config = dict(
    num_attention_heads=5,
    intermediate_size=320,
    rope_theta=1000000.0,
    rope_fraction=1.0,
    parallel_block=False,
    init='uniform',
    init_std_o=0.0294,
    init_std_down=0.0208,
    lr_mult_o=1.66,
    beta1=0.95,
    max_grad_norm=1.0,
    warmup_steps=457,
    doc_mask=True,
    train_tokens=484100000,
)
MLP neurons of a small language model. Each row is named by its layer, matrix (gate and up: input weights; down: output weights) and neuron, and shows model dimensions 0-159. Each number is 500 + 25 x the weight over its row's rms, rounded and kept within 0 to 999. Numbers have three digits each. A neuron's up and down rows have the sign that makes its largest values positive.
After each neuron's rows, "fires before" lists the tokens most often just after its 100 highest values on Wikipedia text that the model never trained on.

L8.gate116:469504519458508511522511508459450490512486500483484536487520502512495541507523477472486481505510474495481499490494537476525469495493477524520523505482484521517483493504548508507462505466503540536546509501460511481527553469501528468545540523542527502511475519529526447486522479489490537498524510502500526514486496516456526507507477465469502472520519481523547475507500483457505487478521553451501476470520535511480497572485463493505475517477495492432512494469477486487492494511494551
L8.up116:511504460472467480489514507530491513518517468479487509502525474467500445503507522501481496540498485505490509550531500476497491522591523576507507468530500502491511491501507488515514500520469511506503482499535477554491509483493502499464546498505509501481530488512473530528481502488437493488483526458526482488508525553482554544495489506521482525536478522472519506521476513513501511495529466508528513495506486489463467537541449513473502515510500583533521505489509480527504499521524501
L8.down116:509487528478519524528497486525498528500479481484519472510494531486467504480470500522441525492484458499507516549502494510545496539476517502536486444472514487536524516463483511475525476511469493441487455490471476532574500535485491500513494513507556489532487492464470526554506516476444477489503501507492491504449509506512490482509517454530501508472458505443504551497511518507529512509515470479546526509475509526485491514495529501499519517486490508497470448467510521480513512479503512
fires before: " |", " of", " in"

L8.gate265:484547482521511495457494483529457421514454513488464508493543497521510501556519485496490525534528512506484441511518508499506490510534547516495521510493471510528537480496545471490502477478517485507468491565513546480516503468547468514491495468449517474533522497539507451493488544485502486504506530539501494513486536488489525520498455509497484516490507516537487466506517488503491501510510513469489504472574534513516503504515498520493501531490480487502487517517519527478478496526495557
L8.up265:543502500506498508526491516538514491519524509521495515456467479484480491495494529480472535522476500563553479528537545459515520510496490498519523485524518488476466508494537490522520529515464496529466477505522497485500516527523463489532511513519525493509479460515474488505499495476529476503484508502513476506464548502482505494482469483479517559484475518485459477469530480484504458477521506543526547502475493515493507478514489565473475482461505506569547492483501468458502451527536482
L8.down265:529499506466481508496507519509474476521487505495485524481527464535528523453535464485504571517460503530465490505499496514497506552485526512502458473523550480542514460462546504500452511506517514532481474488528475478536513478469484491479505505530537509539515482510523484494488528516500490454500526488520516514512505506486535496483467481514491495497479500482493484453523463493533524473490514478534532442544463499535499489494498524531494483518547491496491452471525512463528495536486550
fires before: " with", " to", " the"

L7.gate130:505505526489485495456501510449504509490454440516476532536474484524538504505526491484468494542482473524504519511516501489445568511497497458528505450491526494543458493511496487534512523513490465535507487540475484475489498499510504555502535506479505461484491478502478517474476525520475520508530527506526490507508484507471525496497488467499507546512472483527513503473541514501533538489484494442502488469503567504489518560530475503447500502508526483485467468507490491520515483525474477
L7.up130:493481516483505498451527518484519502506521521512478503517519540492495492527483452503522508503509498467491547482500509508484536519517503488489496506544542578522482475534530502548468534486506462520481482557477447509490515502498509494498492507500532539544463516498488491461473492511460533467520545496511507514477487482520535494496475478556471496539462502516499513446530545501538492491504499542513500541487518521506518510525495524528513485535526493506477476462538551521510462523496493
L7.down130:536531472497443497479481533522507541565501523485520483489499534480504482496516464490516508516506492458498493549521535522476475536496498458496492479516494477470522488495477479522515475508494520543482469492514458484503540510459492484521509489496529520534475520499495438547512470514479524524490525539508525472435473504523504482478498481477469455507497497505439468507521521474515486499481477537480493501512476553501479494476501508482518521508482475456499470470483516432515499518516535
fires before: " |", ":", " is"

L3.gate68:499487505461537499460489454505482494497500488504547522525493475531543518525468469474528461512507518500519475473454492514491485504462476521553511564510447484538505487550485472495469493478472504525506539518528535489557497523503488508480452510527557486503514469508524491488537539469510461478504492499489538511450481474506513489491505460539478495483551493519506457497502555495506498518509490530483539499500519473484497531474519476493492471510487484490489491465478521527481492505498462
L3.up68:557507485487496547516502470492490481467531460509512505489515521491465571478448514518482488512478497473471485513471482462495461510453522530485486481504525486506486498465495497494485457497474531483496505501499476521486499520527479451567520529504515473557493497493519447483492458520505501502488496560514451498510492479484480480469505455535529520510501532499511537488483483489492515541569500492525503505465504460504498475489505477515506454492491452470505480518525490512505508472499539
L3.down68:498486488484510528521491499502476498488528477481489472458463493512466477530519462488488460525467470503465493516511549514438478539510500477500480487486523463494525521473594500467452490475492500496530528496465505496498484497436497497495543515499553465478521498506474488519478477493484513516478455462508503481502516491486511521477477527460514499498519477446462529501458472497476501473507511498551500502510479479492498462493503476469480476466498480503534457491518514509524488529542537
fires before: " |", ":", " Da", " Spartak"

L8.gate172:490534478477532508534526489517479503533528532484509512493502531492548506523472504507541520487563482508483506485451510493474491475509480498518513515490475538544481533466540514503523477486516482498481508530481457484497506468533511479511519477458468495528493489512549506493480476492446494498532514521524526476499499525531494483526509511509544473482489510532482473493476492530470502484497464503491501490551474506561470540526485478538503523550488457446527498489459559456515493474509507
L8.up172:482412526503472493479502425486505501501522502488453495515484475485545524455471504507490469510524461506492484526518566469489544490509460492523498523470512494506481526505485507527512461442527523527512502491493501505482496464484538505503530489522510507494512448486504488485500507457485533479536495481526532463489535507504474506498510482495551482512465549490499467502532488477471496517544496516489479509516507496531461562514496495507494514517502505492495508551488481498564494505488531
L8.down172:523508493509480500465536530517462474477460542526513484548489500502493472461472514552534503505532486489487509490529465492535498468508448490478485497498470497505518555520524506460484506529539511467483492467472486503434494530491497521486494477496482496527488522478495493489489528532491467504504499535508460525524441512500511514523504464456506489509540514453467510505503502512482486487491478587518487481526470491485542526493486543493504540510460512492527471485531484482528495541477488
fires before: " FW", " DF", " MF", " Goals", "\n", " is"

L7.gate67:545493494497512491479472466524519530547482504511536527532482516533497522476494488496542489494510465521518494514489470497494519528510475482508515449535484532510485472480543538497473471480501493473512534451502515490533485516531479505515534524493500532514508481519494486458533479487489474496508495466464497507479529527493520490517456445483491522504509534545528522474536520526495456499424533546513510501492505476449502537518505533496481526534480484478466513461509498489545452523483533
L7.up67:500533511478528489508521478493494469464515511477481494476467541471506465531515523484478549459538503502500494459496525514459547552548505532475525529519525483536489524504539487557490456457528490483477526521491492453462483503508477498516516537468520510479467494493545495523505494522495468504474447546527501493471501515490500489514471490527437499505471524503489499484514499513462470451488468513508555546490498494470507546496496514492503494506485484498497494468507536486477525491531480
L7.down67:512495519519499512495513507485500456487490530477509440487467539545522508514495478472455512454525513488514531500476525523501513549529513500488500503466458507491450488504470460496481528522473485479481527530493500500596513522511526477506506479481484513509554523539494504477503507492517481494543482497466452503497515442490510531502489530494493503477509507529501469540497458456508467490495473492509565468497527462502490523522482514518519517477498492479527448503480538497491524512497544
fires before: " |", "\n", "."

L7.gate95:480490504521493480482511441469500503489493487498522485492473467526511487546504480489496446510528553498501487484438514512453526486487467511493520471493509502496496497475522521473472482491522528457487518522487463460516521497540476515488478488516504480503474479506483468446502512498492467506470459464462535501508484518514490506489484470504512478460519498497521469502431509488483485472516494515512535517466543496504455575509473495504491516482431525476513517531472531439527484491499529
L7.up95:524568506478537510491507517543502488444498491445480460528470507499486502528514512501506504504512491490505502481487495495468504496546507536505497519509469496493471489480513546498514488520543522479454494492492439550528532469475499505506534472510494468502486483505507519497498539514446497475469510470530483535492506503442502545547496544528518488511512511546512470460485532489501463505527553458500504477530487508449473505509483481485541472464550491491512508521517522494523491523518506
L7.down95:515515462517469522480518504487485453528482505502497520498516485482500491487481523486497467502473539507489450465563463544509472490508520529499530517492486531580493526468535495544489492508504496470529487511527512557506485494531506522519500502481522533490482470505459509484532509488478525492494529499501495505538494533536500538484517524462492506492510491489522502502545458533496537493500474493461454486499523466531471488523454532514490514524443501487535479560504475454523469481515500
fires before: " |", "."

L8.gate94:474505490523501503530508493471472480482462491478481501516471450415507488535501556520532474494529515504485492518487515500505540525533496488537524457514466494501491543544522533452501501531508540523488511536495464472510523464537501523502487474452486511530454473532529507527509491470527505513494477475478516502528463500506500506469475484517518518440469529496480490510502477482520522526508503480510458466513516530551439495494468514455490502528516515511478492520473528486488503496501515
L8.up94:478522521485460533495488527466513508484540523526437485533506479485525483509495448458467527483492497459485476524548489476503500504553541507507533505522454469485515524490473459497492498510456529474479466500441541506508470489474476512483490523507532478510489453528457485529490522500494490506506494413496489488456495484487521498501516478525534508488491545538506503463516499516545505497508514524522462475482472505460506489509507549520489495504525488490484511500469501503525466494485466
L8.down94:515493530498504474522494477530547525492488528539482518429470448510545455534514490511466528521497515474506516520502525503482461510520536485493508521502500523502507490519458533516507510558499521473467497494458527491468526472503519519484472496461488514516496488469501464469507469465512492497483530511524515550453465455516476481478516468509534525500500491510494498482499518523546505481505435493514536486501461518448503477478494472502466512549480517509517452498511464514527479512470484
fires before: ",", " and", ".", " to", "\n", " by"

L5.gate89:496468510487548548510531495488508474510469495503509474495520502510514480517468477511479492502519467556502513439471498547468493484509512496502524536522507529524485490539523512463492517452448496489515519495493507505500497506501517501487507470501515567468496452476500464483540521526501488471513493491508544493470491554434515530433484466521457516492492527522479483507520491472485459488510534509517459507484478484494462455481512511476496517507512467489467468489534540509528498508480458
L5.up89:423496470464474508497512531489502499539460470472474491521498509460508514459540523507424476486501472481527482497512499525505533525503478521494476489521495479483497526509462497501534480492532459490481488492547526509504518478480483486489525479505495527524506491506471480512498472512475511479508526510514471545537464505450455493451488525495475539529515520476485511502454456498508478528525550463518459446507524446511500480457494502493507503479498497488491482495483513522545523514498466
L5.down89:523511529504506521462554508503499528494467504503471507489469487520489504494522510518499514505483503475506484544486523525516480555511477551465505523546528499481471524473483503481497515529502486483499486503533536503447435517507540526474529483504560478426496511521474500503492506467522519474457462459499478514522499527461528484463520530449522477514496506467518513502488539485495522518484442521513426510522539493501478486454488512526496497490493493488514505472524504509465512498487502
fires before: ".", ";", " |", " the", "ddy", " near"

L7.gate163:509500508506502521463485512442478502473486546483510501505490512554504524478489489517493490489479523489469520497431537466496498476512552462529509490479499443503476495565470509458477508458499507524470487519529505490526467465468546487499497532520504493533498509510524489520529500484522519462478530538497544522502461500524480442501488486521450482493485495510498511475500538503492532521524502432433517493512501466482496495533522496496543532503471490511474499508491511531520517506480517
L7.up163:500483461483473519464562518469455520542486519521518504529518526520524548506455513486517493495499496502528478511524517541485501513504512487541520486481533493511523498486510569484538522503479533518490541514452494518524482524474509465487466515527552509495512517497516490487499498519478508512523492474526499536486508507528535534472475496576469487454495492484481501496485486487475487537512526492470518475543504543538537557484517496481492471504504522455492440470479493512521481503506506
L7.down163:521493532503482482480514463506535502462484563472533529479481503514542515554496554500490475477493461498523479494510497535474496517509510532516485508531512514540486485546524544505481533488526490537567521492511512526484466514503501503488500484500556525506458482525523528494516512508506505471510474502530507489483479542490445460517494515476469461495485474549458486552483471520531468523498517518491505512490478536460467514506525511511528524523533507508504508488495483477469527531547485
fires before: " |", ")", " m"

L7.gate184:511516447485495484496492540489498466489455461476486463536521564479469471476490509498510481514477478538532536498493556511522560496511481494490509560495486485515469480489488534546513512481486494440526515542498496464524506521485479538489546528482490523472475499542516497480499537517491507509486513484521491520473483459519487493538479468525519550503521530536551476482507490486537479499508507525504502501525477497482506511540487510518530521540503531470489450506493499537493476527506488
L7.up184:542508478478506528487511511468503502501451514515490491533486508518496508507505553555516510528507510494496492479487533502534517507499513501520481468522457458507494506499506572531529495491499543474539482484483482510495496497511532471507506509503515514533467506435511556538489505475427514519513486471489481507502517511502512500511512478502494506515491516486433489496491520526553523476485484544530487509487475486530530523538510467500486504459534497442564499457508519472529520501550510
L7.down184:521516499470494443511508482533539499501495519505476490509489516519497505501542465536585533470496513454507503485460485507461546511481495521468530517503448489485515529523492500503479533522459522522518481476460514514472503530511503541514504510472454483482504508491492471545475517492503534529522507500517513493492481523499508490516496460487507504485471482530516487479496521482559473552524544467503486512493527483450513578481513476469491541492517502513507491473557520494473488500525494
fires before: " |", ".", ";"

L7.gate299:475536486503523466496536497499466450502482516507491544503479472491478521490511502548494491502519516506495485529471542505490490479494470493545526516494510509526490519585518476503523530476528509469522481476514543449499491472538491523504512505495522517493544475518518468514512528518496481453492485525516499476536532460483472468506491505489528503514478515545520536467472502498446486476533487494465530491460547527492464482524515509501484489462508531496525477478462573523496465522512499
L7.up299:524515490545498484472591489478489510542459506489510518509492559535458524522531441502512477532488487473510487463489528482502496470487478527464515550513549489487474500475490512469545477531486501525509501495493558504518504462512501525500496477493516497435508559515523523505537522471510480514500492485524499509500527518516509512494509499437486489486525515530524480491501469479512481521503502494515505515529516497514489526524488484492523494498544509488474532427508459460506508521511511
L7.down299:469482456467471500513482506464496476451447506510526492484480517507469523546540521487455481485525505486511461567488475496526517534500448501510486535499460518486446505485502503462523486519463512494537528494508491506478493524515473454510495468486510490517514467475524510446467526498478503534496490511496508458521526496519515509493479505515492471499491474481497484533536498520516507504546480506563481474555480477441516496514538504494525544496544492468499495466522519486503510472498518
fires before: ":", "\n", " on"

L7.gate177:547543517511510530493511516524484474516506495478505501511471507501473495515529471489545494503489527459501480474447501532469460474532511485559502509521468499523509518498478498449487483480484478486480475487515535523515506486481475471539459535502505509489491456500508496481549508491523471507484508442530526505467428485530511522504516528517436476491486504534478530477472495482509504518477482509459499487520503501474511534508499484524474512465501520571518440486487473501470463467512501
L7.up177:521472489446505513499465503470511495500494478496436510513558504488517522493460501493538486506489524514503512490476517530482443534495470522535537486489501487521484495512513506525520510461480493495454507489471456546514510522495531515561551543490463466512519500460488485506478485517478524512473497472493569479484525538488437526557512494492492506489484476488487504477504482530552504479533505478527510511534519489458501535499478464487513504506472462501501526495494537483538501508501480
L7.down177:508533478513488466486503501437513519527510497491525490519506501490520522544516463511548494470512533477499477496496502493487500517526492461542442523470463484519466477548555529491468478513486523517581488516458485527457563499511500490472492466523495526481484499533508518494491478536497459513495501505475498486497473461510492491440499527519487515511469531536515518527537477497495463488498520533455494541488496527472499488497467479496474502518493510517509519527489523520471503464523461
fires before: " |", "."

L6.gate102:546485502512484484524489484510492474497508508480500505505514516521572492524507518526464454512514516488522516476546497477482555516496471511504501509501470482507497447518496504476522440505532496485501514487521542489479501493496496470539518498504545453534463481486518510511468469529484559500508483491501515457445508460526498487482535485457510499509514480487503518491530490481477499510568510456522514468442520503497462512519487517458482484507508510480468487556482519564485503490497467
L6.up102:502490546508470506513512486442476499491487549499541482499523488494511502518505502571538505457489502506520509489509503538490499462528509476524499498480541504488506527504484489501455500533530462516515458490537494518518477543482561497523498479515527499558496520511472498504518492496493504557497540508502481490467468482506490527448484503466478487462469463479504476525466538497477555520478521471494525478558459489458498473495557480486474495515509495494521518490528486489506534497525527
L6.down102:501533477528447449502495494527506515516483454501501482503485484476453473452537533508493478484475475515506539533493489519517495485465476519495521481519480520489531508529479521494448499516466504510497498461516471518508472493453469483547475510467459469512469504472536497517490495487507461521475514495496493530478523559512536485486522505459487544456457504511475515514434507492507514487509485499496507527531451490476472467476525502485478486527538488483538511449513482455513524496509474
fires before: " |"

L6.gate80:505540506483528466523521457477478484512478453499483512451512528511515549472476528542499477495486497514491513470492488507461502465539475514545470535480488529553497487579498500520470457499542504484531501491514526499462499469505510473488488502498548532522460490492539513530484447517523501524530486489504476472519476492500527454463483463501470507501511467500500527476502480520528497512501501484543487514469530499499535538506474469512485463500478464495464506491497462537500484494506453
L6.up80:489516499510487522496507520511488492509487485504530540483525522484503510515494475513490494503506508484489479427468487543504483521512534571491495470507512502510463502522541544500511495513489501508513477471554518511487502508507461518473453499486526488494480498508538507476550512536536470575461444485517526516485507501515514482456537481515488532466514479502506500520470514458475502547514502502525485528504505512438516494516513471504491493526473421495454511521503494547523475512531479
L6.down80:486482504499535524503469491522472522530481507506532534469477542531522485529490486484479491515494499480487447490494520523533509484500524523496519536488494487476502476539475497516457518491517503509523501512488461489572542529485534471482474499521492486542496533543527509495502513496508489477514539498526491468501514552497442573492527522476513490520501546494553473524475486495524491507460525469497514505520449507492506499540476485535509547502489479506505538482515521548492487551548508
fires before: " |", ",", " the", "\n", "t", ";"

L7.gate319:475460485490491529501481486505554466503498533531509509486498484482508518484477510479490477473474534534472530452494470495525476471514464548563523493511508527520465531552484499462538458499548493493522514529524525486518513495484488470524460512461526486493504472507531515512484472489475468526473483504510494515467504470495505512470492448543516504522494512460441513510464529490526506494480475489524506511483511538520500506492484521489506494503449461497514494447525545541506476465508458
L7.up319:499493540482525503517519490458507496475537515522497507518504474486509515513496493492530475560515485522498517522473518484498503499568480510497512502522481558495478505457481551518486475501504491483478507510456487508449519473495563540512530493538465443538538501515488489504487511465541513508545544513544494541513500502498490534469465520466527529503514523508454486491500516506500464482498516536473478502482509470471480471545499462533491468514515534449493524484479459471497499490504513
L7.down319:489522498505479494455512459493510489528464520469514490484496525497521488492506530511524495501509556484485539513522513498510476508520484534510562512558495506512473496500524452508522475519516482470511527460494483481496474528515477460541506525472490495511499454487490543498486495501477527494503439476503533573512493470485486533509518487514520459475525533483471480502440461499476527481472534472513457551508548500525499482521484531488546481505518500540505505467500530486499473496496454
fires before: " |", " and", ".", "\n"

L7.gate222:519487506476530475538466505495480460498511516471471508502483537486518524486524503510493454510497493543506542512510465502499485532485533520535522478523494514542493476494478535458514495444524483498485497514476525498555525494522463494515539507432476529472510457489495481504487527565488517512501502484493530530481459494463471468495491510529474499490465491538451546525525470506490503512505514497490498457482532493483494565483477515476484502476526550509475456530509549512526492496511495
L7.up222:503495549479446535475475488503480465493491483522518508527451492503524484514418471529555475524479510505537513541475503513487503503507522503502491486522487469492529507432495494534478476480498499523552480492492495511518484452501507561475485531513483496487478542508530550486489551449525474552459493493466503503496500501489487539537527497474492519457502500490495472504501470511484512521499533488498508498493506512537518568495530501504516505499490525474478521501504495506494492558499479
L7.down222:497554470528534485450489523511496460463482499508521494503447514496481484530495488496483473490522512478533538501492502524467513492521561494486489528506453502525503512510535529486489481519501500502520503481506520492372489495504508510515479515514465473513500495455508503485474473504487470510534509490501514471500511517505552530494501526489499567494539517504501522519452471513493514513482513517506529463500514497478496525511507508480544487500524482490530500540507472565503497497440520
fires before: " |", "."

L5.gate13:506506512503509508475471461513500501529481527497506472518464510525493484558518511521508477511530486527473497508422509465476521495535505441516524545494462516525490517508518543512543489465524512505473517536490536500531495494477472539555531508507511491486497508525528466508514496509532507482453533448483532495500522493510518491459479459490497558490510526515521493491503513499516494508468469521534438499526532509476515533539480498472471512498500533498493479485443477511473543534507497
L5.up13:536499522521488521526491466524492500527487518489511453497462476541483504535509496516509476474538542514479520504446481460494507464531485438520507537497459526500477525490498506528552486495505512487475475535471547503514509498499470516512534499539542487496450469562511464536523510502518500484480513444483512512487492497510479520505504482486504507495493517513491526496490497512500477524509492541517452479511541537501504535550486503458485521499500538525488504510432488485441521537494496
L5.down13:498504518495486476479501480508492516466490515520504518543519490496517491512512499516487503457513501501501503468478496475535557493534482467523519482508483518381483542506476490547510514558519479475490507511496545487424530491476466501507520497579501507509507451545480464515527466494506497475506531501517460505517483539507524515491504510509542555496502510531524495515525526479507486499496501497515502503492530521513496526496465517468467527481536521504518533493484530509494476506502479
fires before: "\n"

L7.gate263:485467472478512487514481524543496481491503477484508481543450528509534509541489515485514503475492462513527496510460511499499496487490536512526550480496478475547470539500550499505537464475548495464493488462485517496541457528494518508535492494488487488496494465491581508517521537504495454516465473509487528510522505478485495485505493481547487500490497547534496498454479489475477482534511534492507497504546521510478519498533471491542538501476510499534429467507489519535494480487515494
L7.up263:528523461499496487500459518497492504517473504504494512461479484529509481461501496527504450489518529524496551505487517507486464530534490564495478522497506530483519479477468514482514488455487510474531469516506497503532503512498509487496503516488506519471557545463542523466508484530492493519506489515530508493546527512543427512498481494441513508536466540485497486458459487479517479508530502510480482478477517518538514524557501517500487521515491507472552514498475492505473489528539435
L7.down263:522487572493450508485489480491510505491490469535481475483469483506499522502489502526497493512518494470456466512497546491509506512513512526522564537510478550521534501525518524483515476493498480484517498501498538501472513481509506481497499499447513481506479474531482531449516495483510536524499536473539493471501504544502489519495501513509474474515488492507487484511522463499469512452491494537533480496529542541524441499488486508577541520540502496514517517500498555558496486506542539
fires before: " |", ")"

L8.gate193:465459490476548501501518483514489476493477475513524499502494496489538459546501499469535499520548496500485486480465529501505490556503472486519522505472463516553535504512516523463512489489483472469518502514473490505484504465497504464487510492509502482464552503535488474494521535492489542508492481495458481497457464465524501466534477513551501452508515521500528473500517478519482496539512486434531514499476467528559519497530475478527562509460513475520455476523507510515482503515487500
L8.up193:504511508490511502471507511553466494481442507541503518513509522521443530528503512497531476519510532497523443482465511486528538496491454482463501485444498491488504469451467478473482507529473454495467464514532494484512466515507458538497500479512476502490511528500495487477503495516510516494469491487477531465471518538519533481518501521485523497486554478510497491485530517493565523542456499498467462502479539524471493537515538526530457492489508471491461523497506512536518497468505516
L8.down193:534498501467517505516496477427521496501533497493457486509490480525504496459544494523542494503483501525483526496495469490507513540479517513510532548557549529520489530487538495495513475495509468542496506488484453506485518465529539486472523493492487530508484509475519502482444472522499519542517457529523495490484535440480509524516467543473520533469491526524519489497438510471496515525530521508515538495520514522466493533465531476543503504491455497494508479502524512515517533505520508
fires before: " a", " The", " an", "\n", " the", " It"

L7.gate312:538524469460510507489528488520433499489512514509550536482519497520458483491481525513518496469535492470488503472447526481517510503517497478507500504512489471498461514493494515497527545472475466494484527507512514514550530503531475525516507475506502447557501474481488540477537470524479507504505523458530473457451507509502508532518519502524511518525444463546494464520522473522498505500471472462508494526470501515486537543534520456510518485502511497514515480521515503497535521550530472
L7.up312:458517516500513497520485475466519514510518450478504470518483492521492487475505530486515457483516496475461459488503503492503512521486558525497508522478501505497509527500520527504511525509473522467506536531523457491516490505546450487501470496491497486510526511462537475494482483488532513505507484505505488486487461514486515532500483492520540531492460495533512476475509484529455522564459461488547475541546505482512522464535408479538489489485475487476498471462473492490474509453531499
L7.down312:539507505512525508489484507484511420475477493527502493490458489506497509520518525467470499498488495517531498505476525480487460513444487530496512472499535544577491476477515510522477465520514463525507486500479506513446494494536516497468503479507569520539518495507520468483526520502493549513523513559528479487499519475528469484508510476520490537511513540504510482555529520488503465517510478477466521482494536492507477492521517515467516455518483549503539510469548521491499478517498501
fires before: " |", ":", " a", "\n", " an"

L8.gate314:534526476530496469482465498520463457542463526472509471497536520512488476534523521518505509453479511500498447506505508476481538500465435481508508517510464491524523513531509498470489518476485510521508474558492542429484505498501506486516471465446528513509502468498505461508523490493517487511518489502517525466541514509515548513462464505505483480496470474492522483488542576496521513472522551533469531488497495502475469538500516529509471501488493516533487492492492490514514481501466496
L8.up314:476501489512499497522478499504538503499493471476542480504507511500506478499485455543470505488457538498492487512532517467496563451482498496496498495449448504499453490489481496496512499526517531494487502519520502510496561501507488492504506537465508533508542477490518455522536490464560490544487491524498522492554533489444527496519499503495531479490509503480519488403490552486511503494479490536474504504469502504445497498539521489535500468469492525539491503482515504499476531524500490
L8.down314:551480500506476477557490495469541546500463530485483490469511492517519521451532499541508492499492514549512463475513495509460461485490508529466527509494488507460461495490520525470522496517477501563522518494479470532507481514490526467534486529508528489501502531543510526463495490471476508497476526513495518511534475451456509497522519539497535466490475551486515471476450486546530518513485479491495493498517467516456516485473500529464516533514516499519538492533493514472508490536481508
fires before: " to", " in"

L8.gate106:530521507478497450451488481488502492510462508494518534550491451467476533481466520503507420527515485525516499518513494515447537516477522495500559492533499511508498478494493486493511524455559505504531527516510514503531488511524503503491487462478478479461504510506520473496503483463507481495489510480452465489490523512467472511499483497506500504486495501537453464490542485460478519480495483459477525473464519526486515480545511551485515481507504513503477469546541508520470524556517505
L8.up106:519512490513530479494453503500508486509491518488525508438488516469503504511488499540513448508470551518499543538530494513520502434520497529500459512520489508515551499524488496493537510488488507552503519546521499459468508506529502568478496495503543457503504475504527497495440476523487513487521478495499477507531498459481482510493549491467490483500538494507463504478512520501484514530524550475537437491493536503491498484503515492485494459510480471483528499554514532480466478528489479
L8.down106:527526491491490483517501505508515473512485528515518487488525479518517512465497458533509449514504502493495499543507472513460498503512575496501513512479490522497512539496528529479496493528498524484472506473502481487609514504465494488462495557509554507517483485505508524459459462501513515516486519455482498519501516510495458545527501508474504503489461508479483440473503505486493494519519492485518514477513458515448488516511520445530485539530468533493495455519526523517464517511492483
fires before: "\n", ",", " by", ")", " and", " ("

L6.gate182:489487508452518518500504462477471477513513487526496497487501485511526530516500504493502465503500571557455476516464473511472483528477512543513537524516490518540453514487513539495494466473500498482499495516486527471541478489539497509485499507515511507475517490525517501425530534524462465453486473515494501518514518500496470547480485475521521476499518549505527486468498522467493520469483463481458531461506544485524480476474523518445514531496526517495483496454526515508480526520487525
L6.up182:462479476484514522463494495510548521470488467489504479494516499539488464505490543496505527529545503502530446481509517492514468487520510472501499498505470477511476518471466483534522468513515499566474535503497485457518524525491488526519505530479495508497551511462470492539539485529489496498500519531455500525520518480517511496502463495459463524496486524538528509526525506430464503459493503457483479484496519490438466482487469475483548501510506450507501518463524504498494513503469541
L6.down182:496529501487508492526543502515487503512512513546527528483489525502447508481502530481498550519508515510495505522536478474526498477453516498550490515525523494541511475462474498471508498515495562518487522477521525478528476492537513517498429495535518520484501468530536507540483491495482530450487496498479461526512493507501511495541454495505471542484521476519459476519501482502481535537487508495505516476485526527480468474504482485550544523453505489509523450467502497493478525547551489
fires before: "\n", "---|---|---|---|", " |", ":"

L5.gate278:491483479475511509485499478530482477491486468471535473489457474495466512574487502522498482515476508461501484492495465457520507469522463486488539529512488459508502483519536483496455482486553476506464503519485491456526508482531471489452486499550507482452533491518468493511482511507490484455511522481482551537496523467530518497503473495503486500486517498504477499536558531539488506447547503537504498514457534473498517518505516493455493509519486483486513486506453518521509495552474471
L5.up278:489519452499500490489491496531504489485493528516519446543433513466457496522537488473518545484521497498475526502481467511528499507496489521494487520483482535493490518507513516505492510533526556467484469506488466475499522482493448531484487479499512520508505475546449532474492452547484473436476476511472485569491520474499498512506465487520517434460524522507494474481504550477512480515516484489495515492509523522528505525484512519446475517520481473481527489507493534512474521519484498
L5.down278:481494536499490529517478494493505507506511503512513503483479502518502489513477538524444481464533480534527479468517489530517546451550488477521499464487518520488505553531513499530529484491533519523520498457505457521489530540502505492505543498517497508477503556500477491559486502478507509527465555490517463507502531481516477486472500485494546548481498494535487502476483458460486529525452511478478473520507507463471480548527496488504522527531520503508536498485499516517441517485551524
fires before: " a", "\n", " an", " is", "=="

L6.gate229:502539535518492507521480525484477471528480465478473504505512480495470509496486505487498497485481509479545489502499531508519532515506499519510517480478474477537475513502501456502562530511473503501531479516514516448523470515548480545481536491492508527458527494474474477481524501537523488525490465439450477506504475502492500476502529475536515505506480513503525457489466503477506505468498500516501485491490589478508483543483519474436521510473462535487514509469471466540491476550523493
L6.up229:525496448479498519517461491536550491545516457482487493547468509514517503500502452496543494475503487477499524494523472507511536528477531514503525456522507510503524536534503517524514483486531475487466498477503461506509514517500498491511581473449506488530465460521526512486502528538518514487464497469523455532444478527535512489515486487528520490425478531507508519510488471472532474481525492499499479503517472487455524519490490454500520516500517499497531483520523484507497485528482472
L6.down229:552525532484509491503520482502492517535526515435516518471484533492509474462464479487475518491523504498482457526472494518472479509504512515518446509503508503591482493465497515518490559510508493481453463523512491478471515498532500510502472541533508479480497495532507499502534490488511541499511524485460513488503511540541510494503498535490536520527495474489535510480507531499484471495545512507475540478493521527456476521498485518527528496499457510516503464575504483494548482478519534
fires before: " |", ".", ","